config = dict(
    intermediate_size=768,
    norm_eps=1e-05,
    qk_norm=False,
    optimizer='muon_variant',
    learning_rate=0.0109,
    warmup_steps=200,
    decay_fraction=0.599,
    decay_shape='linear',
    max_steps=4125,
)
MLP neurons of a small language model. Each row is named by its layer, matrix (up: input weights) and neuron, and shows model dimensions 128-255. Each number is 500 + 50 x the weight over its row's rms, rounded and kept within 0 to 999. Numbers have three digits each.
A block is one neuron, or neurons of one layer that tend to fire together. After each block is what it responds to, as a language model described it from the Wikipedia text at the highest values.

L9.up1:488459506451427544415486513502541592499430479476500509519480593490429506480559430490514504524427472615464557544453531550508509432500525488512496546482563494497509567530495486406355488644412501535519390445512526479477483467460519559484446527458493495454539527540553557458520514518504407504568541587488484477543462504477456573532603446459507562439612390465562501532544533525554415501511
L9.up209:484500505515484516469500468511464549555562517399407492487416424570509564444537455374544539442474504501445464486548526575497488451524433466480460403537502599528558542529530442444533494478467498535439559523512536468512527514524635505508469558506408519532467567482486471511556514452510426460547571551471510527581558463559467531407558471433535484513532506597554523486518546535419489626486
L9.up260:429548506531421509545502503497484595406570409495543466450525452573512533574484562453536457561484485550550511491543476555445489490395479524526432549543458439493447639565511417509408510459410570507481501472543406552488456510609391598468496502509526448495540499465505390471462481482583517475555597585542561519492469482510448518492602441537517557457521488480412616465528433487459478544555
L9.up275:525452551380469581430461438540491524474497609463463512506582446459533524464584481519500623469456520477421537544441453524501476528520489466514454500422485632522502468534457504491478544497515393454556593588462496493552523547555510472450472462511473487439448461536493507504490515500419421482554504453455437487488474571517523486546498349606577544501516566577566537522501488427473478584428
L9.up317:432523487452539458481548590424473564392567477610501592451508422539481509566476505500519473492538478461512472646505525521544484475429491446479494424534507444491351492566568423400398573552486475475552630454482516549462468454561553519524456574488475479495470479540549541404411481551492467449575447438514448467463478401429498519514460544541624487424444512539469511529554512547528423544549
L9.up409:567413520454429461444487424460467422518500556546482517445509557443548422482448533494426530474509451534559493524461623498463526591525481507442400457589501528563464441383465525528546469548490496527541536482545503486522484535449460551584537464462531573583604442498473506527534529516436430384524470538489522482492432614498434443468589478559517517475476422571538426537414532440494442505564
L9.up492:508456491550427464376470505463500541450544563514523502512542612469489564472539438421484532483540513398521474616553548543497486523496403511483554559503486549559448513436553434565504506536489514519533567496593465547596396417501534421442519521493503519522552460556485535460476549510594409481425430428522498551568482420533522491503476395501475522469513434534551357476533564595502553525445
L9.up761:573567519442440489518475483485480482358587481475502616505470552479462458430600470439528503494445525421468568530487524485475447487498522472450418474453453550508446506517501422444493493484426505451496547475447491541536571527543549540486461532456539559564525505577463478429550492422429470429582550515432562469466463463513510570537529452439545506486488384521507554530479514391492619466511
Responds to: Mid-word vowel fragments. Middle word-piece fragments inside split words, mostly "as" in rele-as-e(d), also "ag" in Le-ag-ue, "ad" in gr-ad-e, "and" in L-and-mark.

L14.up148:527535414422495543523489439575573500463538520499358526481465497464571577539517514473476544449523521529417528444509504502519503467615452530482565556420427527614483472539471466526461475449576513410517484501500508478512495487555477531556455501481594446535408520501481491431534487539581522421523557493502470427562451448415516549594511491508520469531537517529449545617560605455530460506440
L14.up237:479620423520490572371490463525540560532495487399502490455451585578509434480496515469483579476531423467528505580453538496484489509550538446478577499459514500605466485480490458499512405553553499529514521568405524524501493488497519628496523490543440453454550525505504471517421474582527473492503468447463459497485415402521450516487554455498496474529487498490644528525495482457513462509513
L14.up404:544560502429423470574562436517532555465518455529501515483486551615477476527565490461439550512531465485531580437567553495502550496510518431506467576525554476594572412495535504513435565435524454462519521419496565519470547513477471576521442588532555527533509480450601436434503459403476546519494450435534540526513476513472384548547445465523401409447534468549517483520548510431489453507508
L14.up472:430514558509504590579477570501489581468454419432483484479519474597452531503430556520500463491550524590419540439420517523404533538526494493492492558487499519501509513458508468487562495404504517528482466521470476487488521527545540489562431567471472368576563592481464510383533588435490517420502438420516484371506483499459501530447479438489547431513526528477501511474548446470501512441459
L14.up604:455419510462546546488432437458554511457485580479549564411495486394455551464482513503528573494482495501431513458541594586599481467560519560493471493410537444466445561597443455537493448530510522453512452431500492575462617488489508490476459487510480492622417501503356543524460581513497501494536521494425479583487454524488480526613517580510442472542505497519499531570401477474545505484470
L14.up660:537488487441562527453518479540537518437567515471509470521541488633529509404453495490457524497544566546470536501558485559586572483454429417561472492392480491460569534456435547431482494528512598553554443420447516423501498509480549432389460537445548548510537467416443458419518453430565460477551559477519476475482422504479602540618561414445432490457474468458486509594529572491543572489490
L14.up671:436543485429525503456477444444474556615462585540464495464537566522554542437526503503615574495492426494479402407530472496551443439513463495494487527465537495415524512517567410502531479519545523444483477515525442607524450479586487467464449512446504582419427440399443508417525474531528570540484526533506411539491522609407497470590435465509544551592477494458402490524509480486445531462494
L14.up745:499551558530508525580559490439519595451457662465520493470466544520521523531522551476486473501540467451526514588459533479532582517483538513528549564463504537546429522483562530624490539537547474402451474467480507516504482520512413411475503528451448507406470569517516440489511590451531495509488495443427513438481456483487484432500619556521594543501567590506456490520539492431485491525581
Responds to: Mid-word vowel pieces. Short fragments, usually a vowel like u, o, i, inside a word split into many pieces, e.g. Milwa-u-kee, fra-u-d, reg-i-on.

L20.up643:491459516508544487396453485493506446441484482521458459517482481541539554452532518556479475493465508457400549512468491467517582548538465426433505510406430592395545484438495495504448483469513512528402480471525546612482554416471481470519524470463526512434473435482491569563557467345459483560519531535517450575577536533518591571462457466537516628489546505445518471530521548447569542439500
Responds to: Word-internal and line-end fragments. Fires on mid-word pieces whose completion is predictable (ent-ran-ce, appear-an-ce, d-e, serv-ic-e), and on closing heading markers (==, ===) or trailing table bars before a line break.

L14.up99:451482457523437495553501511433426540444391449467375568516528552415607449452495484524500556516522498433431501472549516507514497595507467450543520541499540512433442467444569540472480468472473441576441492541503527467527583548457564568401453422494492537615471502432481493560526469539479507362505499509501555547513494486475453467382455439518531631611421518499444512589521489444455437509481
L14.up144:516552472507522519499452463512544447528557424548426512536490465569521460545478467480547512504421526520459589479499505414497532611471481564545441466487385475526493472470505480552472449568518404574465503574557459499468443574371437450575489509529529540611421487504448543495556561473517440485521516387489557507456509517553499521511533530553512491483565473450550461460447555480583520595452
L14.up312:571506428466497520501445478438498501462576569401519595516472520509558486450478481522499494546455479415489520482567536568412449457521480534448464486504554511540485492477488400605478481523498519555503460592507466514413427561537586530508460492495520474550454438614449500545473477448481537444505603426568519454423453520535513477528505476583503534516478394566476500517511508475443567394571
L14.up330:490564607457458438517610471500540522529486479430492519485505505571447471520477517536425529432496504404524568583438454473512522480579448506420530607494387489400517498510543532489504546545495535545555440539569491495503472478476444424472460569487519363474510587481568585533515477451499455445529585517539488502416548488485471456504467452558527471417517391514457443528597478434443498481570
L14.up376:440380448497475513390475538497533498470481465488481550551543547579552514446505392572490504522453481421499494426487487479461546570505438543422526461493571537619526499505468514510492387487550503604543382486415512538504533658484518430464524431383399506479566482471494525487457506530518439498479492501444531422374458529532512554481478500527457476506472516578496569538531537575450429462553
L14.up412:562486469461584545425482493485486474471502554513592483462517497486447459549616624555509444562556498453533586502521426525527484456495554520500557480536534512477522499502462459464432361434459524506502482598489479584475515522579489474469576438483491458543486487467484559495513539562458584453439453510445544564479476457498412494473396455553544555540504537437485486510551558453559551497547
L14.up466:501481493458457592547499513482571523489475394390563564584500526546449545516436509466560498505529419515524488531434507533501440549561531522504405583452499488504519467493514516435476472452511599546505433481504425512516568472448529524432587504438402440525389502552438477465449487515541548540478550543505485508435509525433364419499562482426464526494511483526473572538480568516543479525444
L14.up507:516454480461427464537523528484571501575553528538495575505531394553510572509448432470441619565496475473551500500547515583479589490418556538532409521471480441605534483531429540520557517523501448576498613456456526545516504560452488524420468462486486497455482503586448446495521411541552614499461528505477511534451456470516454448524524437494473473413472472465526512468414483553583463414447
Responds to: Section-heading closing markers. Closing == or === marks after wiki section titles (Cast, Reception, Awards); also word-initial pieces like wh in which or wheel, and f in farming.

L9.up47:494523597495492423462485546543546495516434524460446452430529513588422500487468351483625489478465477496505470467566495495447575456542522469535442515581520458417496466429563520557577440480587507497428535443508554567488429466448499550467606483477525599451475598449445547527509557482482515499490562492476512524589471484437511528535560549564401471392443434543452461494562494545673537499501
L9.up217:521474504502494520565455573489563443487493508542517474405369496558425634520446453509605543478589601503610453553507492472489493499538493533489512563535561461456429500540520446556529481550512554522546472563515476506459503520447504511434378592484485532504507587457551455452554483467465560431445404563512449499603500444560602494447393483478403508484521541550443406499539532402433466448521
L9.up334:597555548425560508439544461457530516516513550404561490538514606422412523420501485477471493520421515463535495524478556530449470551457633542546525528510576481513570462572466476526503487461495504577526471521509564531544454404458557511560492483492451438435441583503572536480494539517514508465476551525511501436480414558459475502594533445540328455530513523472474520492553506515516477432514
L9.up358:490574482457481485485575520439493567571504453513425463434387530439476598500511503605584519460502513468508441436467506525486409473500502500522506568496490460564389549517584543556551554514516478451457453459469454555462514498467550480491539635499516424447500501513575548416521558538434520605445559542586488472552487550431430382462530488493545423463580476586458483505478443440536508555461
L9.up367:520548532519451576425574497453500477501603582567504634542488547454436471469460465423577445508571565495622465482571474482498483437448543469433513563538502590533527549476395395509508533546486465554554569512507528499470585561543479471550428543508516502478401390413493428536538443482448467495596501469521412484446415540460562495493522471464423468477565419574537509541533532501536466449469
L9.up465:452460637489494509519593482613518445520461600511547622469429548513530507472352421453514525577464490455497445470488451474484488439407473527596502496501500483553458520576510528516465476608546611502607580542463424468507523502390474547496507486609429487455505537492578537485502545510474509535471487525470384601509457477477428509480545542589377474479459415578515561482535512491573473401446
L9.up477:470512566470494509491507421514492373469494533431634530441464556481480473536464495517459559442500458478536534560429431542472443463487464494593536508453455466538510388513524517490465530502495497561598488630465460462522553584432538464526520565463498470463428578452495475401559516492503503502485413362547435522515526459435521504429589492436475573478471497600498445494559500499481416560513
L9.up510:567517498459509549521547577516596446485529481536538416483544541427527533586462499417418490493386532502576541531560453468448462559421501604491502485482487461476483522569571477478495521476467461570442531504574433536480557450509505506494451452416477460494428556557456549449530473530477555505589514481552602483454473467502538447488467487503423498382538526514444537506407449474526533400442
Responds to: Mid-word vowel fragments. Short vowel-heavy fragments in the middle of common words split into pieces, especially after w, such as we-e-k, wo-od, bo-o-ks, chi-e-f.

L14.up8:517488532524427500499413497535465483566549555465560609507472486470504566502464513478471558526461474503464478538469493503516604518445477521578526434394517562472381525549459500512516481433521475507509432417491454503487551546436534377562507519557500416397543565501397619560540518491505491526475588651488550571469531463571521471484525457439461578509473526526474488426488469538492523455433
L14.up182:417593503551543489453472550507489486497477495469458466557525505553541467415537497564444485438593528551448480386501544477491516412482518495426524496461526628445529523474452533467408587451410476480608507465391438482520529520517614529642491476492536459498556619487412573512582468508517518475439494582429404524542497497510370473556491577567455476509525519466554488548525513470569520499457
L14.up205:505501541495389525511487480506604453572522579441504545528541492536563563421569491523469503474588467561556477451435442446561539440527487564558554496419535502524493458451512531453495418355416535540528482592413471536427490467509434410457402474527495455572584576447480543545521513469529424514464410508462520495480573540415548541416502452519533490511515456466588515482552470482476496609463
L14.up383:525618491502555481529542492468553490527487406474489495510569617468506495483621436552525468487516477478397464480499413469529523439497452504515518437473439505512469485539538471502481453459475551515541505568443502455547470476556453417498390470551566497573466500529477522393565430564488479481424605464524463557524499466516448485459469473529476473451449474415477569468531463427544475441456
L14.up468:563445494560477454471470548445513511538555466564505566522447524416469552434469464472484461514540420500472558556473492488502431445592536499505475429540506478547486556503460453487528469444597542460462539507545444555489466492469581420554458467434574518474506529477495585456513615586504473479450521418552463572511518543458560530461405467482562472480584476462522619543532606472457455474477
L14.up480:540547558597467493446502539482549469471468573451531482438446505465510444442495524570442534504497504458543485502531583572538570496522514621591467426468390571422542453538503451431514535425520587512535559551499553549463425430556468435446519509466472575449444455447482531486429478466462443541499522510446534539393485427467550558522540458468531490459587499471589475470396559446524470455514
L14.up523:531527450451510514520574496475512499518448484431521489495516492479518391494511443548415452397447420503532403471556517494424417483537484556497534479491543538530433486616499500509558498443488636479469561517429549525518519519413498514552438491408454542465490514473432511499421531572483491586556409590522510503510532510507436512520512534440517487557500461574547443533498375415504566551505
L14.up684:475529487454517597484542520471395487552538559569524445517453493492500472445515544437543430482533596472547573489523499501450500469425518418493493510485555584472435507447518427506473551505534509446400504504514535441461524515496495343453428451534531437585522514499614521477545451479512489469465602385505559553508508491482519536534514411477558606439559510589396532417476402423458511604486
Responds to: Pre-participle adverbs and auxiliaries. Final pieces of adverbs and auxiliaries placed just before a participle or verb in biographies, such as commonly (known), formerly, also, was (awarded), be (held).

L14.up69:500486429534525518428487501446394497499475497475573425499549446568467500530535538592458515593526381432567470504467528508518515477554603519680532514379455477577484445561404412489493439438469557421456432484574542463550438418558518513463529506480497534527479493472440518512514443594441539581455499468428460560482575557441519554484541450465418387564487519465476430519425448525561513494553
L14.up106:563483523479511519468498499550487450453578474494517566378476542624491478545516511560442496520436442498429507553479437452515466472512572544538530514475655533575572547512493503550398415583499424486425497553465509504505580492534527416486466473470525519441473540514501512494522459440488457543456533480503544552446544482504564533465506534413529443513458541446496525524522432503555484467421
L14.up194:476468500538485535523531588473445535489421514474513519462596385530504501478458436598487385561446456437557514507415521556495573564542560543447379567527479507504480505496525381430455373442543530509397459479481509446539436562522465551403466434550497540455570458519455461542459508462508491510519544458471423406500405533545481501487492511477537451462519443446635440484429484518457492495469
L14.up369:448473397517443576490500513460518461555494524491473506566500403502554567402530531578571453429466433510515532462502508499457486527487512514534427393564545444621508509647483500521537462476527504544472582465609423425578393450520515518560479424541440550549501516518479463497577476560534584521535512544536444473502481491540509461483608552423481501500483465427517523536548530509560470530434
L14.up498:446470472454564502578670474487434460549460486509536572488435616533525463556547403585430543445446419531525538573526539561419504535584612624471531500504448465584530564520448454430448527637496426476416465578481498489479406495460495484540512393472453448464426500484443469510527483580500373542506406433473550464505482569494508523485512556532425525486539557527602452486444483538537578460518
L14.up607:591446571549424517538562518482490473503501505485470454503497559497449447478481428586436502471503425463527563501497504467432437516434535456503466490440545571481451491509491447621524456477475584571551416665424514581473515475502509447530589474496579454480460466465487438488481387491457508548519533462432559472508482358499524552426486581406354527496484492478551532508489470553491534536436
L14.up639:548522511413441465566633432482525494481531493403504528473469518603520466560497502607376445551505460434539524527525484541464519425497572620541475543486469466464504479424419463491491474507563403445460507553537470478524459447526497525495554486527470423530450503453542469555469395569527454424550473589521509504579497484466531396505593445492469486416469530479547518468540490532501410478441
L14.up718:508464513463523619453502449501549457497517450405480490500503506515551451528559449541457528501538473609493454543444548464355442322545548546423506541529523463545494478547459493499432470448462521560429576466619575477501477549540502499492430530559484490523453586478509524438555436570548483537469542563442418525462408586522563470551554491509522448577454393554490562530454516458441578470456
Responds to: Before numbers and ordinals. Words just before a quantity, ordinal or superlative, e.g. about, over, nearly, up to, number, total of, the (first, most), plus some word-initial fragments like be- in been.

L9.up257:465539470469424513461539586463531630503503518407476541474473484459472528551491426530531453513516470539553562547470512487525462402530548600459507532444412472530570501468516472480505486529411398502530425529450476387486585493592474479661507442479434517553517454438463415550523534455482430531429437387485553558476532627566507537541411520427484560519605526554485461505468460491588519518465
L9.up282:548484572424541531500435418460482501482575440467583461507485509498493450507528509490481447567501476510566586514498572598565506437516477616512513488467491533445549539502518550473452476455510461484475425542463495536498571560533548453503377490455407477393469394455522480439455537559470494553578443507519512396526460443422488482544558458476556474460464483593480490523523504529478557568480
L9.up290:528476316485498477497444444476462502576592530557609475458420480532551467531501481534522476496501496471615479572544468463523514505594548564594474443454454595439523453510464500568431438505527504456489528514477414514465568463447463507493446562418461518450522474451479523548554497475525530564517532507517472515516559528489561558505432443400565501443529521559582524477522468442528449534509
L9.up415:454494476529527518530461470539463511385366562567426478558487471482491566440471443468451435505561446464494403495529415455530662511490567538467471566416502543512484525468450469487505459519546461532535529406519401512569511557517440519463498500582562557550500471501547494520430518507469460398602536540488563487576511578529487504480463451498597512460458491565484463500605512515482475485497
L9.up466:480396567545490531496453449473429482496437523480463483608419511460477418437488439561526446540450487456549517488446517520555533460484581579496518504539597507495471522513527521518470496436464461507402518474471388458563431531538461500561459439352554442532496643529509512466479470465427529575525508395469511388541553572495545543472521463456521516482559500519500568519553541441552531478481
L9.up567:529451511474570491543524586487528453455530502447451556480449462485616462547521463353540476511573441441546532502585464494494554590407552521479472584481431534531506529471571501377473439574512430487615505526492461503503526503447437488570485581402526523408530465435494397621520479530507522518466465477494591491489421539474476520483511486417558550471487386605560509525503557549468420527539
L9.up589:523477585461505519527516519496499499521448495506518484550498324489588489524469508497561420459533402542481528494507489538436423544508384522504512525440490506473472493600479498495521510521505484509526377559482587403511472411447469522540541597504483537594513446451539521557497618463516446427460446536599545479593531449527446532411487451461542478518469472563476535526494476524427517546460
L9.up595:475491612476478551424484511535488477491480534480554480486614403568534499557499465564435479461396572519560517457576495394374516470555445540550506509526410493603493561464540591386570557535512580471403416520404508535434501372486568522511485492406513496477520545430458490608478435598489452487509593510532425527506465508537521550561489467488514540466489449460629544562502589546541470536386
Responds to: Clause-opening function words. Prepositions and conjunctions opening a new phrase or sentence, especially sentence-initial "As" (split A+s), also "After", "From", "and", "be" of "been".

L20.up428:436548490447426530506536508505596469450388525478531460557499520566430486502472486603467450584528588510517609552490531523491527534550558493503527481518435492613531500466534554518606481453505459474393491560569418430475504457575456485562532436485473561504600498395467557403500490503569509483485495469563505537512492516450559488480567459439430465477514498459480519593553430463468526567510
Responds to: Split word-start fragments. Short piece at or near the start of a word split into odd tokens, e.g. n in number/next/near, re in President/previous, year pieces like 200.

L9.up75:530491573444517513531512433597477497502457502584511480537439534339491533451467525549516525459493522502511520448508554529394528514515469526529449551528621422522563608564525432534478480634562473481470409514523512582547546536605549478474488389535429512519493496545529497426554530570479492404544544406541490436437437547510485458473446466501517568508487509585488507463557459476573490462478
L9.up249:550507524476437573469465460423521553537486479531524514515511640507561503492553541525437634461435549456455443674537498407513483563405506554463577486418514534504380492461609465503502567517548547519498507510457582544448489394464540553557479448451339462520515539509449521587530518443573533498537525506430454598526582421465491544469551455477524498390597517453479489437470523500547472508494
L9.up320:451433539455481481516413590526491470420502460486422658544469472510493518519436510533508523439494522486393466511508516524552483569534468426567500421492485501529646473494528521450420496448565547525529547538554489450483519531462550448615498450427541465548482483492486529479465515428413471492444463536537460579506539486495399431447565473569479535463587453553475457550579508503488480505538
L9.up545:419554437445560451468500568488578537562530478540414527583422584519580422530457515451536589508431441619481538502460487513497499581451463445492534457535600463542484643493416361527384418472501587513389486474566511543518492560524567513467434367604428569520463514495483460457533499541520588518581532462467508625476483509595517472529514455519555542476598500458507546425557504473532467446502
L9.up629:568558573555491482413594437447453433464446406585527597506488475553454479511528501412480532481478474521517458542497407497481476513453549499450514516541574429502523448462579503513649516505441478532470574604473455486475574460399493521538494507441460521416516517496469528511543552552478526459606454432531434513432592452500360499500558516569491545495501464542475544476522494466585601496520
L9.up632:481448538515551482509491526523488510487395475536418490484447551499597369439417459457448576434509461590594485512528507444488436480520489453550510477484458520499512546433485515446536453449533503433463509472524559574621423413407469480569529492433548467512442477544483467484526583471491573423584447515486456526476523516487507520487511497559617509445550465438404476459542518426521522445470
L9.up656:521501521584416544502407481518500542556500457562507505499538522613486533504544423419542497431485487484502506654547525503415513525497506501486485556580545530449501468477505442495531385499499477519550501503467579506496517502537514510509536547430491472563475473497486479494571433490497470519489539522536435413534514497508403485411516390547405595479469616468483488466621578526526567497545
L9.up757:492535513487445497478485478514475431539437485502423575484476456438477492556596559430504580535563542518528505446418463507469495554503487485475477495532453550527441463435558484400519520504437571493436473525434593498451501510539473432476542495501517546558440542413445538555503522469578575478565536477555397522475504570510484429518432444454478541544575524397611420460477468455431498524489
Responds to: Heading-closing markers. Mostly the closing == or === of wiki section headings (Awards, Honours, History), plus mid-word fragments like cl in include and closing table pipes.

L14.up22:506515534426489426446465463519532665531461510524397537513564536510507418446528593489513583495473561398503474504449465499505369472544477513538533498503486548551504495545512533584480525601533494520470480465486451435529495421523575558497548553428494505472563545466411522498505454574609609508453395493504449474457443459516556444482480468485519522454514527521424486419556464451494481500551
L14.up49:446518487518535463450470479490526617477461527546562480550498620603443547413564455443540519453466512518507450495506496473540439504462461547493560565370531436388535497436515369439478506526581500455527442490467478525580546566576619492485520494552535600454527576523526499412513540514470462450498498454469525551557499422502494559478526472512389533457514422524536426524453502451510519565458
L14.up50:526560463524495544528469545517419458459395504521468462477431598456380528498497545482456472501511531458464469516551437483548436462475490451403556532457498449427542498584583426474478418483484505579480477511515426493483528528549480537580540511549520522533538551626517503441480496566454548423593542503474555543451454508505486567490374472485553421437556559473429352652445441507493479569502
L14.up78:558566482492505394453447496464421445448431451501485501554469407475479443529575562483533516524453560496506498439588466463471440531454459533538492591435505459519475511501508444393528471500453547457445459472517430566489505525535534504501611567482553597551498489473594555486588515483520500503501501433581462504491477454496525549522557386518587550523599513531536512600575541507485510467518
L14.up377:464423515577498483511524499452553560559483440526534567506540487461520484520498435490577604460493451447471459614467484480530440529537410485475526516443537518435502521502452448546492482515484475468527497543422492536525524480435435574439493482447466471608491509466484489456519454452455472407565482509496508530468479448530505640489493509537436476516439396491562475559445528517481531478537
L14.up427:483556577430497492467491545429555444515465614540464484439579545594503604441455531536531551518491498539518493537502484527483439488459530494527545554474478402476465493513460484533493463531559467498420528446588394513543458564548516453633441473459472422461523597546518536459541620493512546479423546455472421466489424580589497533521562472612526506412399562429529484491445553394460558426501
L14.up539:536482516486446509470516501399523579511528449520577507452540594521479511463436567501488514502484368457614561519518600505507457490546513543491470484436486594438437526469487529545425524481492483465500562461519418464461533438450498527529563439467470617485502602509547482394518538464487412442478549562471580501436485450405457474558512448520419430444483429548474521557516479516530508416459
L14.up627:529567439515453563491528525488464611404452489491509486437471487513507485521416484456510458472519451457406494572624487486530543523475530465477494592348508529450433594478554467462456539496489450413428487461595437464518492457589392520448514403522517525555457559477446513513493469522456566645480572504553452597538496428554532498463593615454417462485533471454493490577581420447510481520525
Responds to: Mid-word fragments in common words. Short word-piece fragments inside common multi-token English words, such as ap in bibliography/photograph, f in lift/left/life, or in history.